{
  "d_model": 384,
  "activation": "swiglu",
  "lr_head": 0.01
}
MLP neurons of a small language model. Each row is named by its layer, matrix (gate and up: input weights) and neuron, and shows model dimensions 0-95. Each number is 128 + 32 x the weight over its row's rms, rounded and kept within 0 to 255. A neuron's up and down rows have the sign that makes its largest values positive.
After each neuron's rows, "fires on" lists the tokens most often at its 100 highest values on Wikipedia text that the model never trained on; "fires after" lists the tokens most often just before its 100 highest values on Wikipedia text that the model never trained on.

L7.gate640 [162  84 117 114 172 146 165 132 165 135 103 162 144 128 180  96 115 153 162 102 120 120 120 131 148 193 152 128 129 120 147 151 146 156  91 107 132  99  78 118 125  99 131 127 174 118  79 103 167 160 121 117 128 138 160 134 117 100 147 122 119 210 122 124 164  96  85 118  87 127 129 149 135 141  96  71 102 131 148  88 173 113 137 175 134 152 113  85 120  87 140  74 161 140 100 101]
L7.up640 [111 166 143 122 120 131 118 119 101 130 160 165 135 159 152 141  76  92  92 150 108  88 139 135  96 139 147 107 101  93 119  92 154 103 154 107 104  76 106 167 176  89 120 149 192  94 107  85 131  87 139  26 131 115 139  82 112 208  97 109 160 155 114 108 152 160 110 110 142 147 104 128  99 132  94 107 155 103 126 114  65 117 105 102 163 106  59 108 148 203 122 143 134 176  95 101]
fires on: "en", "n", " by", " short"
fires after: " ", " E", "e"

L9.gate907 [136 105 155 173 130 103 127 133  91  74  84  91 131  75 145 175  95 113 104  99 113 126 120 192 130 145 166 161 201 116 111 101 205  89 143 172 138  94 167  83 146  85  83 155 136  95  98 154 142 177 140  71 200  98 131  72 105 141 115 134 190 142 120 130 113 168 114 122 123 101 116 139 179 113 164  99 113 176 150 132 112 106 111 111 102 118  90 146 101 133 142 130  61 154 151  93]
L9.up907 [ 79  64 136 119 137 109 206 142  51 143 122  88 117 135  92 134 170 126 191  73 134 131 141 149 127 128  99 111 138  73 108 100 132 136 104 176 141 151  96 102 126  76 130 156 119  74 219 162 165 139 122 109 131 136 158 129 109 205 116 102 128 104 120 126 148  90 113 108 143  65 167 107 140 108 109 137 133  69 128 105 146 157 143 104 131  87 131 135 130 172 199 145 103 110  96 101]
fires on: "\n", "|---|---|"
fires after: "\n", " |"

L5.gate924 [135 108 168 177 115 155 173 133 113 134 130 122 114 156 173 135 163 117 206 136 135 114 177  74  81  84 142  96 192 106  99 138  92 169 123 130 161 128 125 134 130 126 145 111 149  97 151 163 156  69 111 133 193 101 143 142 123 232 159 166 123 164 123 142  68  94 140 184 141 104 159 127 143 124 111 104 112 135  97  59  92 103 113 106 147 155  90 129 141 103 134  55 153 135 158 127]
L5.up924 [142 172 156 157 170 125 139 128 212 158  99 156 123 146  87 154 116 147 135 105 150 164 128 146  54 144 127 154 119 170 135 139 138 157  80  92 107 118 128 157 125 129 120 108  88 144 129 137 165  66 113 163 115  77 107 115 133 208 173 113 147 113 116 119 112  81 169 154 140  80 172 122  92 176 176 145 141  98 169 115 170  92 141 160 137  92 153 181 139 125 119 148  60 113 143  69]
fires on: "\n"
fires after: "\n", "==", " =="

L4.gate177 [ 86 101 125  68  87 162 109 140 151  90 101 116 146 130 107 113  83  72  74 137 138 167 155 122 183 139  97 124 150 110 120  31 202 122 141 168 140 173 152  79 147 160  91 121 178  88 143 161 128 145  80 125 169 120 111 136 141 134  90  99 172 173 109 106 152 132 111 194  62 132 100  69 119 122 179  79 122 162 108 110 131 120  74 126  77 131 150 155 155 173  95 126 169 146 140  96]
L4.up177 [122 190 211  85  94 179 123 142 125  99  87 138 150 134  94 146 124 144  97 178 106 105 153  52  94 154 152  82 109 104 169 111 129 191  96 152 102 108 197 157 147 143 129 141 121 133 132 171 129 133  92  76  87 136 126 147  78  98 131 195 132 129 133 133 151 105 157 171 157 175 121 144 142 142 168  99 156 117 104  63 175 136 113 160 194 107 137 116 135  61 101  87 114 118 162 134]
fires on: "th", "le", "ul", "en", "son", "ed"
fires after: "d", " O", "ro", "b", "ri", "O"

L5.gate414 [115 118 128 120 146 142 113 107  68 113  99 106  66 145 151 129 155 109 114 120 149 107  67 132 137 131 142 116 154  90 125 106 190  80 107 143  89 136 110 104  98 152 127 152 135 110 162 144 107 117 126 141  90  99 164  66 162 108 157 185 169 156  72 115  95 143 122 189 123  92 114 145 178 146 135 126 126 125 146 130 156  63 117  97 122 200  79 148 134 103 182 121 115 135 137  99]
L5.up414 [ 80  96 156 174 101 128 138 116  98 118 142 148  96 124 107 140  84  78  78  82 163 128 100  60 143 103  95 129 190 101 133 111 160 101 127 171 123 175 138  81 190 108 113 169  72  73 153 107 148 160 121  88  98  90 144 119 128 159 204 139 213 133 150 163 128 148  68 177 163  97 120 136 117 125 141 118 202 139  80 182 146  70 123 167 111 182 152  61 104  63 174 138 109 129 142 122]
fires on: "\n", " |"
fires after: "\n", "s"

L3.gate423 [ 85 123 150 191  91 101 102 138  69 138  91 161 106 172 155 126 183 159 141 172 145 115 152 178 127 145 102 103  79 125 169 167 148 144  88 104 104 114 116  48 117 145 135 137 126 110 151 162  83 145  88 137 108 107 129  51 104 148 101 142  83 110 104 109 145 172 103 177 193 119 137  56 168  85  92 145 109  83 117 141 178 164 125 114   0 167 129  97 107 116 100 101 186 104 199 143]
L3.up423 [122  68 185 126  99 127 240 130 140 173 180 180 138 158  87 139 128 138  70  63 103 149 172 132 137 104 112 104 166 172 157  92 180 114 135 160 202 123 104 143 134 171 130  96 139  86 113 103 105 109 110 108  89 126 129 122 179 143 120  95 152 115 103 145 100 125 128  80  74 165 140 138 103 130 114  41 190 159 103 138 144 110  65 154 124 162 117  94 134 103  98 158 138 101 122 119]
fires on: "\n", "al", "dy", "in", "us", "um"
fires after: "\n", " =", " bo", " h", " Go", " K"

L5.gate216 [176 131 106 147  59 173 208 119 170 142 108  91 155 161  94 161  98 141 102 122 114 140 156 162 172 138 125 114 177  84 167  74 120 175 140 150 103 107 170 176 161 139 176 198 178 164  64  92  80 165 128 151 158 178 107  96 119 129 134 152 163 140  62 100  83 140 127  78 162 149 151 137 132 145 229 130 150 143 137 123 140 147 166 135 114 133 141  97 100 115 112 201 128 160 172  90]
L5.up216 [ 75 153 116 178 135 128  44 170 140 104 126 195  93 146 102 135 138 111 125 154 145 145 110 148 126 111  81 121 165 113 125 136 112  92 165 178  89 102 161 133 101 166 147 130 119  67 129 110 179 131 111 154 166 140 153 183 138 123 118  94  80 112 139 120 158 126 136  86 127 139 150  78  77 151 109 136 163 202 151 141 115 101 157 195 120  96 111 144  92  51 129 100 114 172 147  92]
fires on: "g", "per", "p", "d"
fires after: "n", "en", " ex", "ian", "op", "ate"

L2.gate547 [162  86  63 131 176 117 223 116 119 160 165 129 157 127 127 112 143 144 145 133  75 169 114  91 157 136 161 124 200  98 133 131 174 169 182 131 178 103 201  72 162 164 154 100  93 106 108 156 117  93  88 134 172 158 106 134 113  89 143 135 126  76  89  98  86 117 125 173  88 175 132 175 129 123 110 151 114 100 120 127 145 122  89 137 118 132  28 112 124 151  83 102 160 127  48 147]
L2.up547 [ 99 133 108 194 141 103 141 152 137 162 160 118 137  94 145 123 159 187 103 128  84 160  94 141  55 130 133 109 114 139 120  75  83 161  89 120  67 105 120  71 133 140 132  98 119  99 157  51 160 105 133 136  92 132  82 122 128 208 146 138 116  92 168  87 143 103 193 116  81 123  83 160 177 175 133  95 113  71 116 137 149 109 131 140 171 149 109 126 142 125 125 132 142  87  73 133]
fires on: "ar", "-", "d", "t"
fires after: " re", "r", "u", "li", "il"

L4.gate630 [191  74 149 109 116 138 182 137 118 144  68  76 130 128 155  90 101 179 191 125 112 147 159 120 114 118  94 146 179 156  95  88 135 150 125 118 126 120 120  92 135 170 106 123 125 107  72 202 139 160 137  92 126 145 141 160  67 166 122 130 169  26 130 101 108 158  92 119 111 107 147 142 124 126 133 141 145  79 164  61 122  82 168  74 145 106 134 154 125 111 164 163  27 107 150  87]
L4.up630 [135 167 165  94 178 134  50 120 131 135  57  79 118 129 114 127 164 119 118 154  93 145 170 101 155  67 169 135  82 184  58 161 123 103 147  89  95 119 107  93 138 106 106 120 136 139  86 158 149  79  96 154  86 112 133 115 101 117 163  60 128 135 101 142  32  79 124 137 141 154 209 129  99 125 161 176 147 119 130 140 187 130  82 136  68 115 117 116  98 128 132 157 116 142  95 124]
fires on: "\n", ",", "|"
fires after: "\n", "=="

L3.gate838 [135 112  81 139 181 138 182 138 111 179 148 147 147 120 128 159 138 120 125 120 148  76 143 156 155 122 191  80 129 100 114 170 171 220 131 101 192 119  88 157 125 124 132 142 143 136 137  90  81 163 147 126 111  96 102 183  69 104 157  75 117 132  97 105  69  72 138 131 125 144 124 136 105 161 108 129 149  79 184 135 145  84 105  88 193 148 111 108  90  88 146 112 131 183  74  68]
L3.up838 [170 161 105 133 149 142 124 181 131 170  84 139 139 191 122  83  83 118 104 167 108 105  99 138 134 181 114 115 102 119 144 181 121 131  79 126  86  69 141 138 167 157 122  93 168 162 124  70 129  76 108  88  69  70 118 104 141 129 191  83 137 106 108 105  69 116 119  82 163 157 105  85 134 126  90 150  89 109 150 147 182 131 150  84 101 232 127  92 128 154  84 119 173 178 112 115]
fires on: "ol", "er", "n", "en", "ant", "vol"
fires after: "s", " S", " Bro", " ", " V", " w"

L3.gate807 [130  98 128  89 100 156 120 136 119 125  59  56 164 163 144 196 124  85 115 179 120 142 219 164  88 151 150 127  94 123  78 137 126 119 122  75  83 143 114 112 151 126 127 151 154 113 110  83  99 102 127 151  83 144 113 108 121 115 126 103 137 203 108  95 124  85 147 113 172 146 104 165 143 158  95 157 121 148 126 176 145 128 154 152 126  93 128  74  86 106 154  78 127 153 159 106]
L3.up807 [ 98 150 113 129 156  95 129 104 173 150 139 144 138 145  93 102 112 151 126 131 103 152 148 113  79 136 136 112 107 157 121 109 103 151 120 173 105 135 119  99  98 129 127  81 190 104 133 104 125 150 138 157 147 147 165 129  94 176 119 157 169 126 133 110 113 116 170 141 119 136  98  95 181 130 131 158 112 173 137  97 136  84 159 220  96 107 143 107 122  74  56 105 117 158 161  79]
fires on: "el", "p", "per", "ing", "d", "ch"
fires after: " ex", " work", "w", " w", " in", " over"

L4.gate976 [183 162  85 146 152  72 114 108 118 132 113 127 131 122 113  96  59 141 104 124 138  79 127 159 154 132 159  76 135 118  91  98 142 149  94 115  94 174 166 112 180 145 118 175  92 101 115 100 121 136 126 164  95 139 133 148  93  36  92 110 168 169 148 110 189  85 115  35  93 150 155 157 153 203 140 132 133 169  91 133 113 146  95 144  89 162  92 188 123 128 115 158 107  77 121 118]
L4.up976 [154 105 118 141 154 130  84 151  97  88 174 149 155 115  53 117 124 163 111 140 139  67 116 103 124 129 123  99 140 147 123 157 133 149 135 105 122 110 133 132 199 137 148  84 130 110  79 138 151  97  97  54 137 139  91 178 106 150 101 135 178  80 147 138 112 112 136 104  87 127 154 148  57 120 120 140 134  98 135 172 189 107 128 120 126  92 114 161 175 146 142 205 100 148 135 117]
fires on: "A", " An"
fires after: "\n", " \"", "-"

L2.gate649 [ 84  96  93 110 105 127 127  75 160 159  98 138 120 113 190  98 167  83 132 147 139 124 122 145 100 155 145 152 162 100 179 111 168 114  84 157  37 144 102 117 166 114 143 157 202 109 150 106 133 124  96 104 134  93 136  94 176 107 130 234 105 154 213 141 110 104  98 121  96 175 112 125 180 151 106  91 138 148 166 116 133 189 145  65  68 145 121  97 130 116 156 162 197 117 143 151]
L2.up649 [139 162  97 116  72 184 115 160 163 138 159 109 207 160 139 148 155 114 135 146 146 107 103  95  92 116 143 116 101 111  84  96 144 188 121 124  83 112  99 105 144 146 131 131 136 104 107 124 138 105 134 141 116 114 161  71 139 111 161  78 146 133 108 129 133 121 146 150  81  84 173 184 199 174 160 112 132 113 148 179  98 203 172 151  87 112 105 156 133 159 115 156 187 137 133 147]
fires on: "s", "l", "x", "st", "co"
fires after: " con", " re", " Con", "ne", " Ne"

L3.gate609 [160  98  67  58 104  97 121 131 135 120  97 161 112  96 128 139  93 110 122 115  49  85 117 103 145 145  85 155 133 114  59 144 157 123 142 133 153 139 144  61 197 121 162 125 127 119 109 116 171 140 112 166  77 116 145 143 149 123 117 118 159 178 148  18 125  90  90 123  68 156 106 110  92  68 136 124  96 164 132  72 104 163 136 151  77  98 116 109 112  98 170 112 120  90  90 106]
L3.up609 [129  37  93 132 179 173 194 147 142  97 141 161  69 120 113 169 149 119 121 156 136  54 124 109 130 127 155 144 151 139 100 107 117 104  95  91 149 160 104  90 130  95 185 112 125 139  92 146 151 118 136 168 159 159  97 155 133 210 106 115 133 172 108 175 130 117 111  90 129 142  78 175 139 123 105 126  68 159 136  68 145 134 148 101 174 123  82 142 133 148 164  90 114 121 133 166]
fires on: "B", "ment", "b"
fires after: "\n", " (", " \"", "==", "S", "==="